From a checkpoint of a small transformer trained on Wikipedia: 9.47M parameters.
MLP neurons of a small language model. Each row is named by its layer, matrix (up: input weights) and neuron, and shows model dimensions 96-191. Each number is 500 + 40 x the weight over its row's rms, rounded and kept within 0 to 999. Numbers have three digits each.
Before each neuron's rows, "fires on" lists the tokens most often at its 100 highest values on Wikipedia text that the model never trained on; "fires after" lists the tokens most often just before its 100 highest values on Wikipedia text that the model never trained on.

fires on: "s", "."
fires after: "'", " M", " U", " A", " F"
L6.up52:485487529503457492461530461516552566551539561439533495507529423499524476447510523501497550469545532516490507539518541515501522574530493517500542438547517485541466455493459459479503460535439539512432512566542506511447485493518479424452531497515531519414513430471551479590475471474496554457

fires on: "|", "born", "\n", " born", ",", " May"
fires after: " (", "\n", "-", " |", ";"
L8.up114:535541482476477463460498568491523466500511548452531538445433536484541533551492473506461531466474551485580463511517474467458443558515480436467450461471509526537485407525516517505545483552531539489477432531474500447488482557553526463449500484543512433401427528538563443473538546515565537493

fires on: "-", "–", ".", " the", "\n", " not"
fires after: "|", " is", " was", " |"
L7.up287:430447500507454477496549504509495574520529479413484489531486498515472507481504516529519454490448506502599533400510560499549488513479474492516412486536473486528555443559530512448522490428566444456497531443440527478489566444435554491521544456527533550485511490545550535483543551524456501473

fires on: "\n\n"
fires after: ".", "|"
L6.up454:469565417510493457481509505518449471532534495545478516454539456515516453519567499456472537486490523525543499451532529447523562608464503493525510410554494587549494484527467516491495539445516530459549513486474529506421482508424495399432532438513496531410467489502562543490510526499507527561

fires on: " is", " The", " It", " -", ",", " are"
fires after: ".", ")"
L7.up314:464517482475526508435544442493516463486531480452465457486478526538488471500484513548479462528529524504528553461546513557511480576542487447477462468544506521488541505461447472495540490435556512527588500557597539447506484485500527484401502520557496521505484521520507514573566556469546515559

fires on: "-"
fires after: "|", "-"
L8.up556:460491501488505507538513472506461397523465613452485557593480535436427549556535570455512512518449551515488520528499484521510525502500476524447436492530469514526518473494495522505476441487509471563551505459491523527479493546502494493445486457458518497436530546528580421471504431553423484435

fires on: "|", "–"
fires after: "\n", ","
L7.up474:515515471454457529493520465484491485595522495533495440594456531540492437523500522507488573433558558541531406424488543470526509460496509563540423508454469532541516485465491458512451575527556554445546497536537568480464490613505519390506535484504500533451485493531553517522456524523492561553

fires on: "=", " |"
fires after: "="
L7.up219:466536532551456494467484452509528499538477632445503599529488532550495523438537484548485510466455561428569497498450512499512529439525522476413509485507576462508456526536521558515546515330454476539520527454499499539507542536502526509470521500515497451472479532464523487500549529529493577538

fires on: "-", " -", ":"
fires after: "\n"
L5.up255:426480446505426533498563508520456514449498493449522461535481471524485460504529598557538520516521506503474535446429529537496467483507479507493386439535515480482508530477441528434456629500559525469580560504542537490465419460499498458483489538496502491520426585465427538497541565512475517442

fires on: "-", "–", "r"
fires after: ",", " al", " co", " 4", " so", " 3"
L7.up86:445566508485418445550607500489441502532514520505496538566405490568526514514428553484456550455523511493471451525461586491555507492474507605516528519562431489458546521530448477544507450518496551464508569558493524435442533566452530430490514520454542441417501499474600519482462582510493524576

fires on: "\n\n"
fires after: "."
L7.up393:451542490470419495427453463445474535545537483529507528489545518522443515552445548573454521507574502458557552465496475503446534566449534507492474542614473557461504502441486486470491499429511505514475509529536542512455544543488523462486512440540483494470531552489504453561529529538506486505

fires on: " |", ";"
fires after: "%", "1", "9", ")"
L7.up180:497513481505498530544487487465509480488544491546476393468524572533482415442499594481444464517609496535557501426504453540465506570548512518569513459406481526495458521502517470500532583486535500477560547503534494540495434450513567508517462446547520526512462502507522595499555511490493475533

fires on: "|", " |"
fires after: "  ", " Party", " Labour", "-", " Conservative", " Republican"
L7.up425:471583495517551567480521512479539474472513499520442492479511460536421513544524458493513522502514535535419422522546540506384442560549364513496582469496527484539525571504411497488484531518565552451488486527552587500489416503537526549479443527558537546498454560489471578561501484489500485531

fires on: "=", ".", "\""
fires after: "=", "."
L6.up356:494498525480489555490536402490517461421526539520454534568474576486426522413461509522575524532545589503550563513489527509428537530485525508502479475450536447531432504557438543524495495422538519502541571452470457521522499458490521463431513490490522472475482485496530500501456534560506470568

fires on: "-", " —"
fires after: " |", " al", " to", " Al", "|"
L6.up191:431473514449391528486599456586492549557533490444507518512513485530544482544463528546551527446560547477458525508471531455539488414520492557500471509501493481490492506447472430453436562482469438533445576447499574460496493536467488399424533528434511544457484509512519545508515444508515553528

fires on: "  ", " not"
fires after: "|", "\n", " |"
L5.up259:483460469437496507489568547479444428440493513547403480531437577491510508470507529466552516562518567515443463517462449523515477559420471477580486498471483540552547504481558504433442503544508513457498519465425528439520512490516511546504615529463500553482470595528478508458539528444447480492

fires on: "s", ":"
fires after: "'", "/"
L6.up83:524476471546513467418492471510536537473613470506498502513478497450523483547519448507482460558559516524508551541568504476491557518561482427455483448559429520514512512433470415461389449587608486559608438501557504508479461474501520534492536461467491516507533513521554521528497557522537521444

fires on: "-", "–", " the"
fires after: " 1", " under", " 2", " 978", " 3", " At"
L6.up31:463477496488414512479581476464503509535493463538550448506531532473470533511456469533510553503466542471506504481473525543536431455509505507541484369479564449499492461519560435568511537493452546531449515558497572465448463562426477422428509524470529497490524525441563593553554558485450470493

fires on: "\n\n", " announced"
fires after: ".", "\"", " April"
L7.up168:450563502449551480423445526508505492569535530544452441432483511452446492491509531525461509498517503601540524519524493456500502590540512460518546414508508527579472525441412459539511619475496514471525458505478557526499521554404488478447536456501530498452454433455549513483466532495539499481

fires on: ".", " ins", " ", " t", " acc", " Th"
fires after: ",", ".", " and", " in", " \"", "s"
L6.up482:495434481411453540438504468567442483412495530480518539491443500525549471472543555508497549564563499541514539504593574510534518553447490528516442507461469503551491481476478508500533540523491445506546529436543478535497467505469606480473508498551502515443542484466530497514467508560506471446

fires on: "|", " on", " of", " to"
fires after: "\n"
L8.up91:565506461537462485510463443515476484508527582518526521526514525482516522467561486448531471492500536555500512509532542475509458534486538465498439478452436479512575444543460437561551531505500469392520536499450529488509530503490509423458533549459507485470554453488444498453507537521460519544

fires on: "  ", "-", "–"
fires after: "|"
L5.up263:466483511493488508499520484497485537515506494474485522475561540494509487508522520536546527527549565465534488428494501455556526529517499504540479445448501511566490490538556493499416442514593448415486486480508506452475536524423491422456602524507475482497591474454457515477618516503463417442

fires on: "s", "r", "l", "ther", "nt"
fires after: "'", "mo", "no", "ipa", "ona", "tra"
L7.up516:564498489587511509481622454504479470467558559510435514557479548491455459499365510480498496507555511520578483486517549534443558495459575462474522472483483480491467554550553504505533533560545528535534508516507497476512435431548489448492440468514556500483390525487551492543544518588526484441

fires on: " |", " the", "|", " State"
fires after: " at", "  ", " City", " UC", " 9th", " Golden"
L7.up115:466565478502479538496551503476466415465489491520504500505537433522399448493545513463488490533432534503431493516420467491432490478491526433486491441490479554540508579500532530447471495434546519482464496544470503510527545501497467427520484527515511507531529562470494585522433439532453494402

fires on: "=", " for", " of", " about"
fires after: "=", "\n\n", " one"
L5.up8:503433481434473419496523434478380529456498537524447484524457525570500507425480510539541473510507549474539481449478475472494444487409518558487501540481390447527486561566473536472512499510554451528550590519483495514543586489544518485481547493520483521451519519456478468453519563518556525502

fires on: " is", " now", ",", " also", " ve", " pe"
fires after: ",", ")", " in", " is"
L8.up343:486478516526434474537469506457555529544504476446482516508498420503496469517482547451468486493556526488566460458564479558424451450574484470552487479510424487600512527517551445493451441518537494529531528535544510440545423511577469500469544463571523513531428464496497468505526451493521533631

fires on: "-", " Party", " $", "  "
fires after: "\n", "|"
L5.up566:471529500500507405424537488495444496522498507505418533485468503434478482517540508478474508511529512471475522425471505549514475546535479520487502558490553508523538450523430484446482509543513558489447545511567526498472481533596467483427495452537561488512539542460451610528528591485438510476

fires on: "|", " sc", "pro", "di", "ti", "min"
fires after: "-"
L7.up596:485351527474535515490437449538470433490521493494526601545504511535574474527490502495573565567542503479454511563474521522470430534459487458508455503448426502503489536412475475496507470498493450543485538509502499494459442545539451472486508532505555499467455459518539509573536465527529503545

fires on: ",", "re", "co", "a", "O"
fires after: " \"", " (", " 1", " 2", "\n\n", "1"
L6.up616:518515471502476534463526476561504547501537552546470551477553534531486545506470526537523552541537499565549552477526510526415533532534515484441456484493487512526506501533497527520502468472505414506507498504586529473475433575462536516478557481454519508471501478524516471513542542562373528415

fires on: "=", "|"
fires after: "\n\n"
L5.up490:478538466561487478469469482457493508454588485542341557473430554510486544444493494539478489568570520516503484480553567530420499509499493517488492516541448558471539498484458562491486511537518553447515504462578453408490480528464510565475513521495502453508471498498500540528531557450471537538

fires on: " Best", " Party", " Date", " Candidate", "\"", " Team"
fires after: "|", " |", "\n", "-"
L6.up421:533468508440462465492457486493455559455476519451501435487442537494478542506486528479537456562480535492526530433518499451466493582535465523457455518522500564498543455504453531528477599504479541483547488431506480510420510477550484503438504547603555513503451549435521487466489451541572465458

fires on: "\n\n"
fires after: "."
L7.up271:461522488546512524486464524509511523523604476536393461458488467530458503522478481471488527487571526531491510487552532466540430576474534477509512426499515504625448452511506436500558498484512529463475457540484516441415414542490509448442558402494475501446523494517532483539482540466525577510

fires on: ":", ","
fires after: " 1", " 3", " 2", " 4"
L6.up528:496453500442448495537531518467475493556428537456490467452502484535504512590446572487494586512476560528533508450448557440494515457467516455432439484547394486553491544493537518440458448495520370537513555598542523526516485512522505441465548422439505491448523519485567472490531491487453488469

fires on: " |", ";", "."
fires after: "0", "1", "2", "3", "9"
L8.up259:510575495496543552517550554462464468488505507543546496543478548537436557510450483474490584525513477502446508517471463554453485501438393531509468464456500544510539463473566478460490489468489529422529509537507560483515584434489500485508541509514513502449420552492528486604511530471462538540